From a checkpoint of a small transformer trained on Wikipedia: 15 layers.
MLP neurons of a small language model. Each row is named by its layer, matrix (up: input weights; down: output weights) and neuron, and shows model dimensions 48-143. Each number is 128 + 24 x the weight over its row's rms, rounded and kept within 0 to 255.
After each neuron's rows, "fires on" lists the tokens most often at its 100 highest values on Wikipedia text that the model never trained on; "fires after" lists the tokens most often just before its 100 highest values on Wikipedia text that the model never trained on.

L7.up1287 [121 112 139 140 149 108 131 193  99 130 115 106 175 126 130 126  95 162 152 137 135 159 131 120  99 140 120 126 107  89 121 119 129 151 115 136 121 164 144 117 116 123  94 112 122 104  84 104 139  75 154 112 171 173 158  85 110 102  98 146 143 136 133 126 139  96 158  90 108  99 119 145 141 148 143 125 133  96 114 104 143 145 147  73 142 122 106 133 202 131 146  95 148  88 101 103]
L7.down1287 [112 120 128 102 121 149 140  86 135 111 122 118 145 118 130 114 145  91 117 152 119 123 165 144 164 106 174 166 154 151 115 137 127 118 172 178 116 124 127  99 116 135 115 158 110 106 144 139 128 128 131 129 127 136 101 159 156 150 105 112 144 153 126 129 131 117 122 121 133 142 106 124 118 154 125 110 101 169  99 147 151 107 119 113 118 125 162 164 151 122 121 129 146  92 110 121]
fires on: "1", "10", "21", "31", "on", "20"
fires after: " ", ", ", "–", " | "

L3.up719 [162  85 107 102 180 119 109 117 107 106 111 110 166 107 140  90  87 189 136 131  76 155 132 140 136 121  94 122 142 159 136 137 146 119 131 139 119 155 136 107 153  83 131 104 121 157 105 110 131 150 162 125 124 121  91  88 155 148 125 137 157 112  88 102 131  86 159  79 105 122 125 169  95  77 117 138 135 126 115 110 118 141 117 116 117 160 160 127 142 207 183 111  59 138 139 113]
L3.down719 [129 123 106 161 152 105 120 152 121 105 172 131 144 146 112 142  86 153 123 121  99 107 113 147 135 115 117 134 156 107 137 134 139 147  64 124 134 151 148 130  87 155  90 138 118 114 141  75 145 147 139 138 148  99 152 129 138 144 152 148 150 115 117 123 154 135 145 115 144 155 127 163 110  92 133 112 139 164  88 141 121 118 122 122 145 109 127 126 154 125 115 160  67 100 158 133]
fires on: " | ", " U.", "18", "-", "16"
fires after: " | ", " ", ",", "os", ") | ", " | W "

L3.up725 [139 130 163 162 168 152 128 182 104 116 116 117 155 120 136 112 182 124 161 115 131 141 134 153 164 127 123 146 130 110 102 130 121 134 109 146 116 143 118 135 159 117 146 145 138 129 114 146 135 127 121 121 108 123 128 101 141 125 149 119 158  95 116  85  98 108 106  87 105  95 141 134 146  90 112  64  75 156 132 132 107 122 130 102 128 117 145 156 191 129 137  72 166 121 113 121]
L3.down725 [115 111 123 121 120 172 136  87 125 108 109 172  99  80 142 134 125 137 165 141 161 123 160 165 160 106 142 144 109 163 156 162 129 136 146 168  95 147 157 132 120 118  98  95 150  34 143 117 125 135 144 112 189 172 172 141 159 100 128 118 125 120 113 106 164 148 107 143  78 165 114  85 148 111 193 145 145 138 149 127 156 155 117  96 124 135  99 120  96 139 170 110 141 101  99 124]
fires on: " | ", " |", "; ", ",", " —"
fires after: "0", "2", "1", "4", "3", "; "

L7.up1256 [144 112  90 150 126 113  56 126 114 128 115 149 166 135 126  93 142 145 100 162 129 153 162 149 127 141 136  76  95 118 143 105 135 138 112 131  61 125 109 126 125 163 102 106 112 141 126 159 161 168 150 153 167 128 137 148 139 119  93 123  98 130  74 124  90 140  95  94  98  93 114 151 127 122 155 105 104 150  91 117 113 125 113 120 126 140 143 132 101 156 140 126 160  76 141 130]
L7.down1256 [103 142 125 137 102 100  87 162  87 108 113 161 109 121 127 129 153 149  96 168 137 166  80 144 118 123 166 117 174 153  89 126 125 103 103  84 135 131 158 171 141  99 137 153 112 123 111 115 146 111 114 155 152 149 119 158 142 127 139  87 116 123 107 158 163  94 133 153 162 145 122 179 130 121 133 129 123 130 146 147  96 105 176 153 134 129 112 150 124 100 112 143 119 143 152 105]
fires on: "on", "in", "ot", "ell", "an"
fires after: " d", "ill", "D", " D", " v", " Cl"

L3.up278 [111  80 135 141 161 127 117 184 104 105 104 104 115  89 165 136 138 109 159 106 155 165 132 135 150 144  64  98 100 143  92 145 141 131 107 135 147 136 129 131 131 107 146 104 148 146  89 130 138 136 124 143 101 178 130 123 120  79 133 122 154 124 162 134  89  63 110 120 105 101 123 153 134 110 124  92  82 149 108 113 115  97 144 126  96 117 128 169 118 186 141 115 184 123 100  84]
L3.down278 [139 120 166 153 132 153 136  88 138 150 139 130 125  80 162 129 136 119 182 103 126 128 142 133 158  92 104 182 114 163 120 119 117 142 136 122 127 111 110 119 150 165 127 125 172 118 143 153 120 144  84 134 158 151 101  82 149 127 169 135 194 140 124 154  54 123 111 166 130 154 145  95 123  91 137 134 148 160 153 128 142 156 153 125  71 125 135 147 136 136  99 136 139 105 128 105]
fires on: "0", " | ", "; ", "1", "+"
fires after: " | ", "0", "1", "; ", "2"

L3.up840 [ 95  90 170 127 148 133  96 177 109 113 103 130 134 166 158 151 129 131 124  81 110 168 150 129 152 145 130 191 133 119 108 124 144 144 108 140 164 150 108 126 123 130 125 125 156 159  83 143 132 126  99 145  87 179 154 117  98 114 120 143 119 121 165  80  98 106 131  80 132 107 102 137 121 129 111  75 122 157 114 113 112  75 128 121 164  77 121  93 147 174 158 120 147 131 149 162]
L3.down840 [109 162 145 119 119 200 119  85 146 121  85 146 122 117 156 106 111 107 141 124 162 114 131 132 130 114 128 140 126 135 137 162 137 117 132 133 125 100 112 130 126 110 143  94 134 110 103 111 163 130 165 102 127 115 140 125 113 134 148 115 132 131 156 117 122 158 118 131 150 137 128 112 133 105 110 130 122 117 130 147 145 138 103 140 108 107 104 157 132 120 114 152  98 136 112 135]
fires on: " | ", "\n", ","
fires after: "1", "0", "3", " |", "2"

L4.up1129 [165 120 137 105 161 137 109  94 112  99 110 133 137 127 206 145  98  93 173 130 127 185 152 156 123  90 166 118 137 125  78 131 141  91 138 145 119 148 136 137 101 141 129 108 132 152 128 132 152 109 122 116 132 128 108 106  99 101 114 119 171 160 125 144  67 105 140 105  98 108  83 165 129  92 164 117 124 126 171 111 124  94 124 108 134 132 133 118 130 112 142 102 106 138  99 158]
L4.down1129 [141 147 129 130 162 137 121 128 133 114 111 128 131 120 131 125 115 146 117 119 102 163 122 120 158 101  97 179 152 120 124 120 155 130 124 134 137 131  96 152 121 171 137 117 110 136 163 105 144 175 116 114 129 138 113  79 132 124 137 139 115  95 153 155 134 111 135 157 150 145  80  96 141 157 120 132 127 148 102  85 138 115 112 114 110 150 121 118 142 122 120 128 168 141 147 122]
fires on: "\n", "| ", "|"
fires after: "\n", " |", " |  |", ")"

L3.up1074 [151 121 172 141 139 133 115 120  78 100  75 136 126 133 132  78 112 125 150 152 141 126 125 143 103 121 132 132 103 101 104  99 123 123 105 148 148 111 135 122 162 151 143  97 149 119 146 120 168  86 133 149 146 129 120 120 108  95 124 119 146 136 119 123 102  84 134  97 141 119 135 163 133 130 141 148  88 137 155  71  78  91 140 124 114 102 139 131 165 126 176 143 134  99 110 101]
L3.down1074 [137 133 134  77 138 142 141 101 122 122 111  76 119 120 125 153 101 145 112 134 109 122 123 126 132 103 155 134 101 130 141  81 162 152  95 185 104 135 124 134 113 163 120 135 143 142 126  94 111 119 100 129  99 134 128  47 123 180 146 162 106 176 133 116  74  89  77 110 139 124  81 126 127 167  91 152 105 135  94 100 139 108 137 127 114 185 137  94 148 114 100 141 177 147 130 105]
fires on: "| ", "| L", " | "
fires after: "\n", "|"

L3.up1529 [134 100 103 100 134  87 133 123 100 100 161  88 173 121 158 117 147  97 191 114 131 138 144 112 138 137 136 103 127 115 118 160 156 118 159 130 121 136 134  97 122 118  89 110 148 133 131 155 120 105 111 144 117 158  73 112 103 125 171 166 123  94 109 105  89 112 163 108 121 113  99 148  87 138  72 130 118 132 144 124 153 103 122  73  94 131 125 125 147  95 128 122 126 163  96 140]
L3.down1529 [ 94 132 125 137 162 132 157 152  82 124  86 103 141 146 154 133  88 107 116 139  80 111 132 103 129 113 151 110 117  85 152 101 119 150 136 111 120 107 113  81 143 145 110 131 124 154 135 122 141 132 130 116 159 174  75 148  85 144 186 118 113 131  95 109 110 162 140 161 158 128 174 118  87 130 109 154 151 106 118 133 164 127 124 152 131 107 123 104 173 146 109 125 100 146 139 153]
fires on: " | ", "N ", "978", " ", " w", " details"
fires after: "0", " ISB", "N ", "3", " |", "1"

L3.up1313 [129 100 140 117 134 127 112 156  58 125  77 144 138  82 129 135 103 147 134 142 139 162 173  95 113 169  98 125 122 154 130 139 112 128  69 180 115 153 143 100 132 144 134 131 115  97 109 122 133 103 139 166 162 114 171 141 127 136 125 105 131 134 110 104 128  92 106  92 107  99 132 185 143 160 124 142  82 130 113 105 125 107  99 117 127 128 158 163 155 128 169 160 134 110  97 123]
L3.down1313 [113 199 144 146 145 137 144 103 148 167 138 175 143 120 158 127 126 128 123 178 157 115 121 119  80 115 104 109 120 195 145  82 106 115 130 122  97 119 114 128 136 103 135  94 114 112 133 145  77 169 173 137 114 174  73 131  77 120 169 109 156 149  98 139 133 131 104 161  89 144 101 109 150 132 148 146 103 117 128 117 142 114  85 126 143 102 115 107 147 150  97 131 113 116 107 133]
fires on: "1", "/", " and ", "2"
fires after: " ", ", ", "1", "2", "- ", " | "

L8.up740 [102  99 134 122 145 134 137 136 124 109 151 168 116 169 140  74 132  97 187 134 141 134 114 137 165 120 103 106 126 113 104 129 145 119 102 150 171 110 107 127 118 156 123  97 186 103 115 144 107  88 117 143 113 133 148 137 134 152 143 145 158 130  96 131 119  84 131 121 129  92  79 117 115 143 163 122 102 161 146 139 109 174 140 138 120 146 193 130 172 129 155  95 128  78 121 148]
L8.down740 [ 88 104 122 143 106 105 129  97  97 122 121 142 100 155 136 111 143  94 140 114 146 125 121 108 129 127  84 130 157 162 132 119 130 106  99 144 139 120 119  90 125 113 170 168 155 107 128  94 156 140 153 110 142 148 130 126 110 139 120 156 136 141 108 136 133 150 169 111 180 125 130 143 126 134 149 130 166 159 127  94 110 127  90 143 143 162 137 131 140 148 167 101 158 127 159 132]
fires on: "o", ".", "ore", "e", "p"
fires after: " b", " F", " E", " W", " B", " H"

L3.up1020 [154 105 133 132 126 145 126 121 122 118 130  92 118 142 149 154 120 134 129 164 111 125 133 140 171 140 118 127 142 125 114 158 162 127 135 152 113 114 121 139 121 115  96 123 140 122 145 157 140 146 121 121 110 162 139  65  85 146 157 127 160 108 125 151 111 107 145 135  90  84  77 184 151 143 113 128 111 134 136 136 112 109 115 132 121 143 137 112  82 156 110 134 144 145 132  72]
L3.down1020 [130 138 146 169 114 144  94 104 108 140 117 148 146 119 145 144 124  90 148 103 123 122 168 141 149 104 133 102  65 113  91 124 141 135 139 133 116  98 102 133 153 162 148 139 167 124 134 135 125 168 128 105 161 164 147 108 180 121 138 129 132 156 150 127  88 129 134 111 136 148 164 145 151 102 136 139 118 103 141  62 129 100 134 124 114 133 131 116 183 162 112 111  93  93 115 126]
fires on: " | "
fires after: "0", "1", "3", "2", " | "

L8.up477 [125 101 108 114 141 151  84 135  90  84 133 149 157 149 107 119 114 102 109 101 104 114 127 152 132 117 115  94 109 114  78 142 143  85 145 169 116 149 129 107 110 131 141 126 167 117 114 160 146  71 105 122 126 127 138 126 136 149 129 132 122 129 112 152 121 118 123 126 111 105  90 115 102 137 170  93 102 141 153 137  76 126 159 116 156 120 145 145  92 130 144 137 170 149 121 145]
L8.down477 [102 116 104 114 129 104 121 118  80  98 118  89 122 102 124 148  84 152 113 157 143 157 113  68 163 119 154 100 114 121 128 179 103 121  89 154 133 110 147 114 124 122  95 110 144 118  92 148 117 127 143 135 101 173 137  69 146 154 155 153  96  98 134 131 136 161 126 165 112 183 128 136 175 118 152 166 129 127 156 119 164 111 180 152 128 166 128 177 148 183 153 113 129 186  99 156]
fires on: "o", "e", "et", "a", "i", "ec"
fires after: " B", " b", " g", "B", "- B"

L3.up731 [149 135 165 156 126 141 129 201 116 103 124 113 126 138 183 166 153 111 150 120 140 130 110 135 129 130  66 122 132  75  82 131 193 110 132 114 133 137 163  93 119 128 118 107 142 124 135 128  93 104 128 162 108 142 117 112 113 129 132 149 162  96 127 118  68 104 150 114 139 105  64 171 150 118 111  99 131 117 128 138 106 141 101  91  94 126 175 163 186 138 136 133 142 106  98 128]
L3.down731 [113 138 114 112 184 105 130 110  88 116 134 112 109 103 114 138 170 146 145 104 117 144 168 135 152 118 147 119 105 101 112 135 119 115 131 144 139  96 122 150 121 141 125 103 123  89 137 100 111 152 142 133 149 115 165 131 194 132  88 121 125 138 119 123 142 122 167 168 124 124 138 104 146 115 112 137 160 110  71  97 132 143 105 140 110 138 149 129 145 139  85  98 139 114 121  99]
fires on: " | ", "; ", "  -", " "
fires after: "0", "\n", "1", "2", "- Website:"